MLP neurons of a small language model. Each row is named by its layer, matrix (down: output weights) and neuron, and shows model dimensions 384-575. Each number is 128 + 32 x the weight over its row's rms, rounded and kept within 0 to 255. Numbers have three digits each. A neuron's up and down rows have the sign that makes its largest values positive.
A block is one neuron, or neurons of one layer that tend to fire together. Before each block is what it responds to, as a language model described it from the Wikipedia text at the highest values.

Nationality tags, adjective suffixes. Nationality words and country codes in sports tables (BRA, UAE, French, British), plus adjective-forming word endings (-ical, -ati, -ish, -ic).
L5.down1716:130137160152149163094171199144125114145132145117104107105171101218080101134119142125115157140127113140154152166157167087118112096106105153139110199169109109121159117127170102126112103176109154132146131105192091139174134146155104134159131126159137106130149095078098143134145094097168129210137113073178158115162121143145084112147046103141137128164117132101161111049164156165137149109148078161114146119177092169152066063133147173054099122039117207087134181177135107146141126194121122078101121108102130154116149114197135161113107120166130115171083155124149093192077127151178091153

End of time phrases. The last piece of a year or time word closing a temporal adverbial before a comma or clause, e.g. In 19|58, following week, that year.
L7.down522:146089117126104093082119179118129178132118162132150203141188151161183141102093069139073157112156111141090138135132142167166095109146068068086077107117106133105111108099136174080099198118114074074122099088176105065130216133071136186055097124099160189059141111212151104138119184158124098122163196130071127177170128110126165116161096112137100113178123160103181141132091091120149115172137107171158151141180164124152172175194095098204114128121115134153114106082155176165111131133095140143059135154185104192140048125107108114139134085122132120142170097160116179187162135156097135135
L7.down524:111135030144068128180148141154102195103127140146147151141134147106169171075129092107151218177151135115143177133136171091116054113126098126141145104123165118086133124102126149110102186123117150092072117135157108118156137152070133153052120157082127128000100165126145140128146172090107119142146185148058144156102150118113177127139144121122072126130122111165163182119118174148149143137108162136108129106085124125064131146135114140200115133195132166120113141113105149139114093112119186141039119047129113134128086119101173167146095101141098123130148138203150151174097132093169168123
L7.down932:174113057169136156156141170126081157164121136148195075143128162113131148142110100166117118145163084090087099140144100125135087071065165169156172113112141080167171086118082125126107188125089055117126125078099122110123186193076138097157134197142057147079138146144109159140092138128094098128181108107087161111102181171161119070171111128112170161110125091088148118082140096139170109079185118129114085078138110171160171180134114127120135111060164089104094152119086181115159191119114113142123192166118182146126132084112081143162149076109126153096152085155078161070164114131137158093
L7.down1483:098135127122145098186101149155155135059126184143071111131172106113140127093100113181126152095106102122134197202167163150177101116204159117132075026164138089037089142112110096101103130156172150150197088086103115152091113115116070127133094100190105100138156140159175173153135108097143088129109146118132124141101152160090080141091153128141140127137140120104122122139178101132210173073174119075129132134123142144216184141170084136089119102171146111079079147111129155155099110101114156114077139145176136211120110103190150135124127125110131113177109115133127150150152160136114128121

Year ending digits. The last two digits of a four-digit year, right after a split century prefix such as 19, 20 or 18, often in full dates (19|88, 20|03, 18|62).
L5.down1221:158130156141129090080107152136187091098122136059111125106114162164126071129116160163078137109154105088048200171065102166107096116137082079121149073116130178124138105151121127104117195115085101198175123107196141097095168125169087130161188110145124161091150157124143074160117105191119198146114121124084064140168122110080135077086144170055118080064097148156049161115190099111148126115172168092130120072089180178109080094134146097139147101013148083157128157138185099119167100099133120118122134119102095174101212076151090134150083169175151132130094201178146131134199124157133102123

Country codes and names. Country tokens, mostly three-letter nation codes in sports result tables after a pipe (USA, RUS, GBR), plus country or city names in prose (UK, Brazil, London).
L2.down295:169155097153091113111137147075145095141117115172121125126119129105109146106143127178109128109145150156063141145150085136114116080136125062125162098154151136146160113160114132123058113102204119098123152117120145117193144098117114122045192123162122125116115134109097135101137101185157167160142092132106095140167110085169140113107094117163125151109101174125131119142082113128106127059102197096105089094101147128122165038148133117136123144113131183118158093201157109045093129166049156153165085123138162123125069113153161119164135141118159159178167111111156149107127124129128130145
L2.down581:191055113119138109178157139131111161104138123118139095111090122104079113109182153151147130109143148140119134126140167161109096124142102110101132146088160127157120115152127144084122090106184111119160182145122157147119115124136136144075161100138097146115130139119163116130148092092160115180142124107085115137153103061107100108141107106116153121119109118160139102083176113071089065111081124100081148105101107117202150038125126150145141158128094123100113110117111087109106092089090076155176127151136131134112148093157162125137082128131115139161162133118167111112092181134059105075
L2.down597:122122152144119140077113129154103164147131126133137147169129117135177170080127130132134112087127185175104101122139143145174075196066111146174200152131131135133112105142088161141121073140144088149092189129138093094096172116197197151147100116074133204134151146189117089173116119145165135132131135153155134164165147128125108105144103165089075128101138112142105094105132109097170177109104119116114102094148179129181152212063173129110100114104085081082157182112110171098130134116133099081123114102211152106111105147172153139107164177140124145156135156082113109161125102062151139104
L2.down672:075116147087190159101124088099120116107124105205138176145125111173118124150144114148155168098140174110120112144107103148157130133107148131124149157143104161095168098096137101085108131105101103189093197095163105130126109110153121098151118178141147152136119152138112140138123149097115069108129125129114115095149113150166134123126161098140118156156120135160154097110135110119122178154211154201093118159164145107101150107158070149099138055120091163080104175059095116132073158102117138153119126153082093146087145116161116123116115044126153126137133112120128197147139152131127116108
L2.down860:118073077104102129106168148163101125115100109149146149116139180148136101158125152196147118111150148179159100112132126157141148079167131122116076135100123116135148152093106180163137188146116153163172105151188110096121193125077150098138126092150107091138089116072106136163109108148101130119155143143152132126165135090134138157155085138102133187090142120102153149183142151153161152142170148112125113126101144132099106000129086146094128138087131175168117097125134178096137131175137132176133177100158173054167138128165195142057107126168154155169130118126147106128151111103131151099
L2.down928:086193151109121101169117126145153131128124121201087129153124156163128087140091116129141093132139120143117066136086130122107081173137096138137158115106140148128144151097141131162123109164137151158131155137126092103198117128150115092092068104119126162138092123101114144098190189166170092166149083124109105138184157216101124128109160101099125143153137118113155097151154046152121116144133143117147103177150138142153140038149175120148121145119104168164122177092103138080112119097135150125164120210194087071135116119154152114077177145139110122072095088112146089112138097145137135115
L2.down954:101185141113125101154141153136179091115098107166131131114115111158122162155091132087164087139116192152158129112154108129100096144153121125145129126132160178176120137122117131136088168168154158127136089085107086134141150160128168154106142145136161162128142102114141077117152129117158211132138121121112138109137131084170116188104109175137167097094102108177165126147115114120108133142146146180188088126133164124136116023155118094169115150127102139125156159076147161142140183109115126114128146134146191126127113216203066118138104139169117146120124084111125094200126170098142162178
L2.down1210:137119155164213155145086111138146162117084158105178083116080203083110152122100107142089099075107122164087161097099111128123182122130147156144093123091151124120134170072129156112096131110121109128207180111152173135136126166078147101137082078124157129104090089132096132121150083059171147120159131124156167114132114150113111089142185148122190148061156104160122137138102099148084092105223140071158143090167130103133072142116188131135114214128110089139138138146121172092144102102145160126148114202109182138133094105184110061113135128121174213114124127100174067129119091189178096116
L2.down1255:173098181119140151143185130157148097083125100144121107157119161119131101107140138148113133086145154124100144111124137129112126125177099125102130116154136122167127082146121154125115111130157158165170115130133134130127114125146155118112144079121084134119143098098137092097128114108133146143129094128105138153171084085108139134110102127130123126128148122153149141084144123087101095115105131114126149106121088159137138031110125148108130140121117136116158141103122092122137131089099105127165119152167118130107091120168134104133110106114125114135153098132114111138121143147123152122
L2.down1363:154104177125121161117082123088119135136130159136063159068134111138133168106210135135085175103130132176144161149174172110116089127146146145130168132132144103156086128186142123099196178126132146130123170104082075124116131121120138123151170161160142159104142105100063144158132125092090132127152111164160097159171087097126106089105168116121142118101131141156133115137177153127132208110098255105153150122126139145148085081136079092070109147129132110099130161115159108115116064127169070127159154114169102130141134128105113155141133129123170141090118098095168150139173190137150080155
L2.down1637:155097154135121131140207138140112139102102128131156074120140115084130102109142136151087106102120138107053130122152121137121140113153100145107148128149126119200120114179148112101129147131097119150110074120159141147149148149157145102134179105104110128109111011118136098119145095126138130126094136116127187127149155110141103123153111123159109129131159131140144141094134156113105121054112111089165122170133070142177126041110101109132117125125095137119144136104168117119077145105128122119146098146141131121142105106131126100115114102126162146143142098133096132160165164194084134119
L2.down1712:083091145111143162138118107121110080105111132197062120147199160156093139137092157156210047173137155147115095085125104166169156167142129108124097117127103138140139180097165125086168083136145151135129152113149129157194142131143191184122164120117128156097115154131116102142155061106100162171110129109087110156150131120113113104143152122103140109073122159158139058116134109149127142190140140165080141095068119132123165103115172113122124203124102171107082153074154132100138126134121155166138135175126134104124154115164095122125154097190130145120142133157127096140129113119177152130
L2.down1733:147137124137168121094151153088124130107084127139163075110140138071136152117149127126098173171088153053113136094071112090139109116110096158142146178104088145164128107195107109099104088167159165084169096138116169133178128162150165121128154153184115094096092091082139073142157152106166172136147131162125138131140138083153141050121185123094085131118142135249135121119106105092167122088126104082124112114156114204139145140165094090122105159142084091158146158127185150135103140129099095136149178115158132120183072090088137152098108111124194097174108148079189175088138124183152135120
L2.down1916:208092101127148142141081154149181138065127137138132117132065154100119148096132101091134116149113151141140155135120141099098161131063104098144147095110059093150159078125139116097131114105176148133170147073158066122127128178161097196137145130194161182138149110084116095170145153168115157163176117113167132133130124069187175133114108148090092179112085165099163110129152154101119118118144142119129134127084225112152144100124112112178096131107097130072075112111099113131138112157142126141174100115110147138193089105127176140097202069104118076150149136139151114132114135119138133164
L2.down2159:113142154097128185177132163084106082136173096157087100135116146078105131113129178154162170132186050188147117104114158142142099118064113109126145144136124141125141108125121156088136169092101187119092118116156104134091126089104122120112094179130157170102148069127137100135184213118199176136208106058151198113166098171151127153171144127161116133160198153156128178161093129138129139097152165136143142143128160058140137190188165154080128113124084160185181165133149118143147120121084092101129135131156085030147099152128140154158095090158175187127145149158136108160054101086093112123
L2.down2181:192092149123116162157126117060142123094113166172137101196066181076170090115109108125105206162224184145131119135128117127094139175151121118060137124188179124153086156170141127085087088148147099091078155119103144129129162145103157047176080105122123107156065106139113076097140168189146130104133140104159093180122116125112182142163153124116147054170132105148138108087126080129113088149110152142089144147179078125109160125106119135129196132122101098147125137143071072118104126103129148116112100058160091138103105126153175122125088125118055104078117152104143142109139133118098138170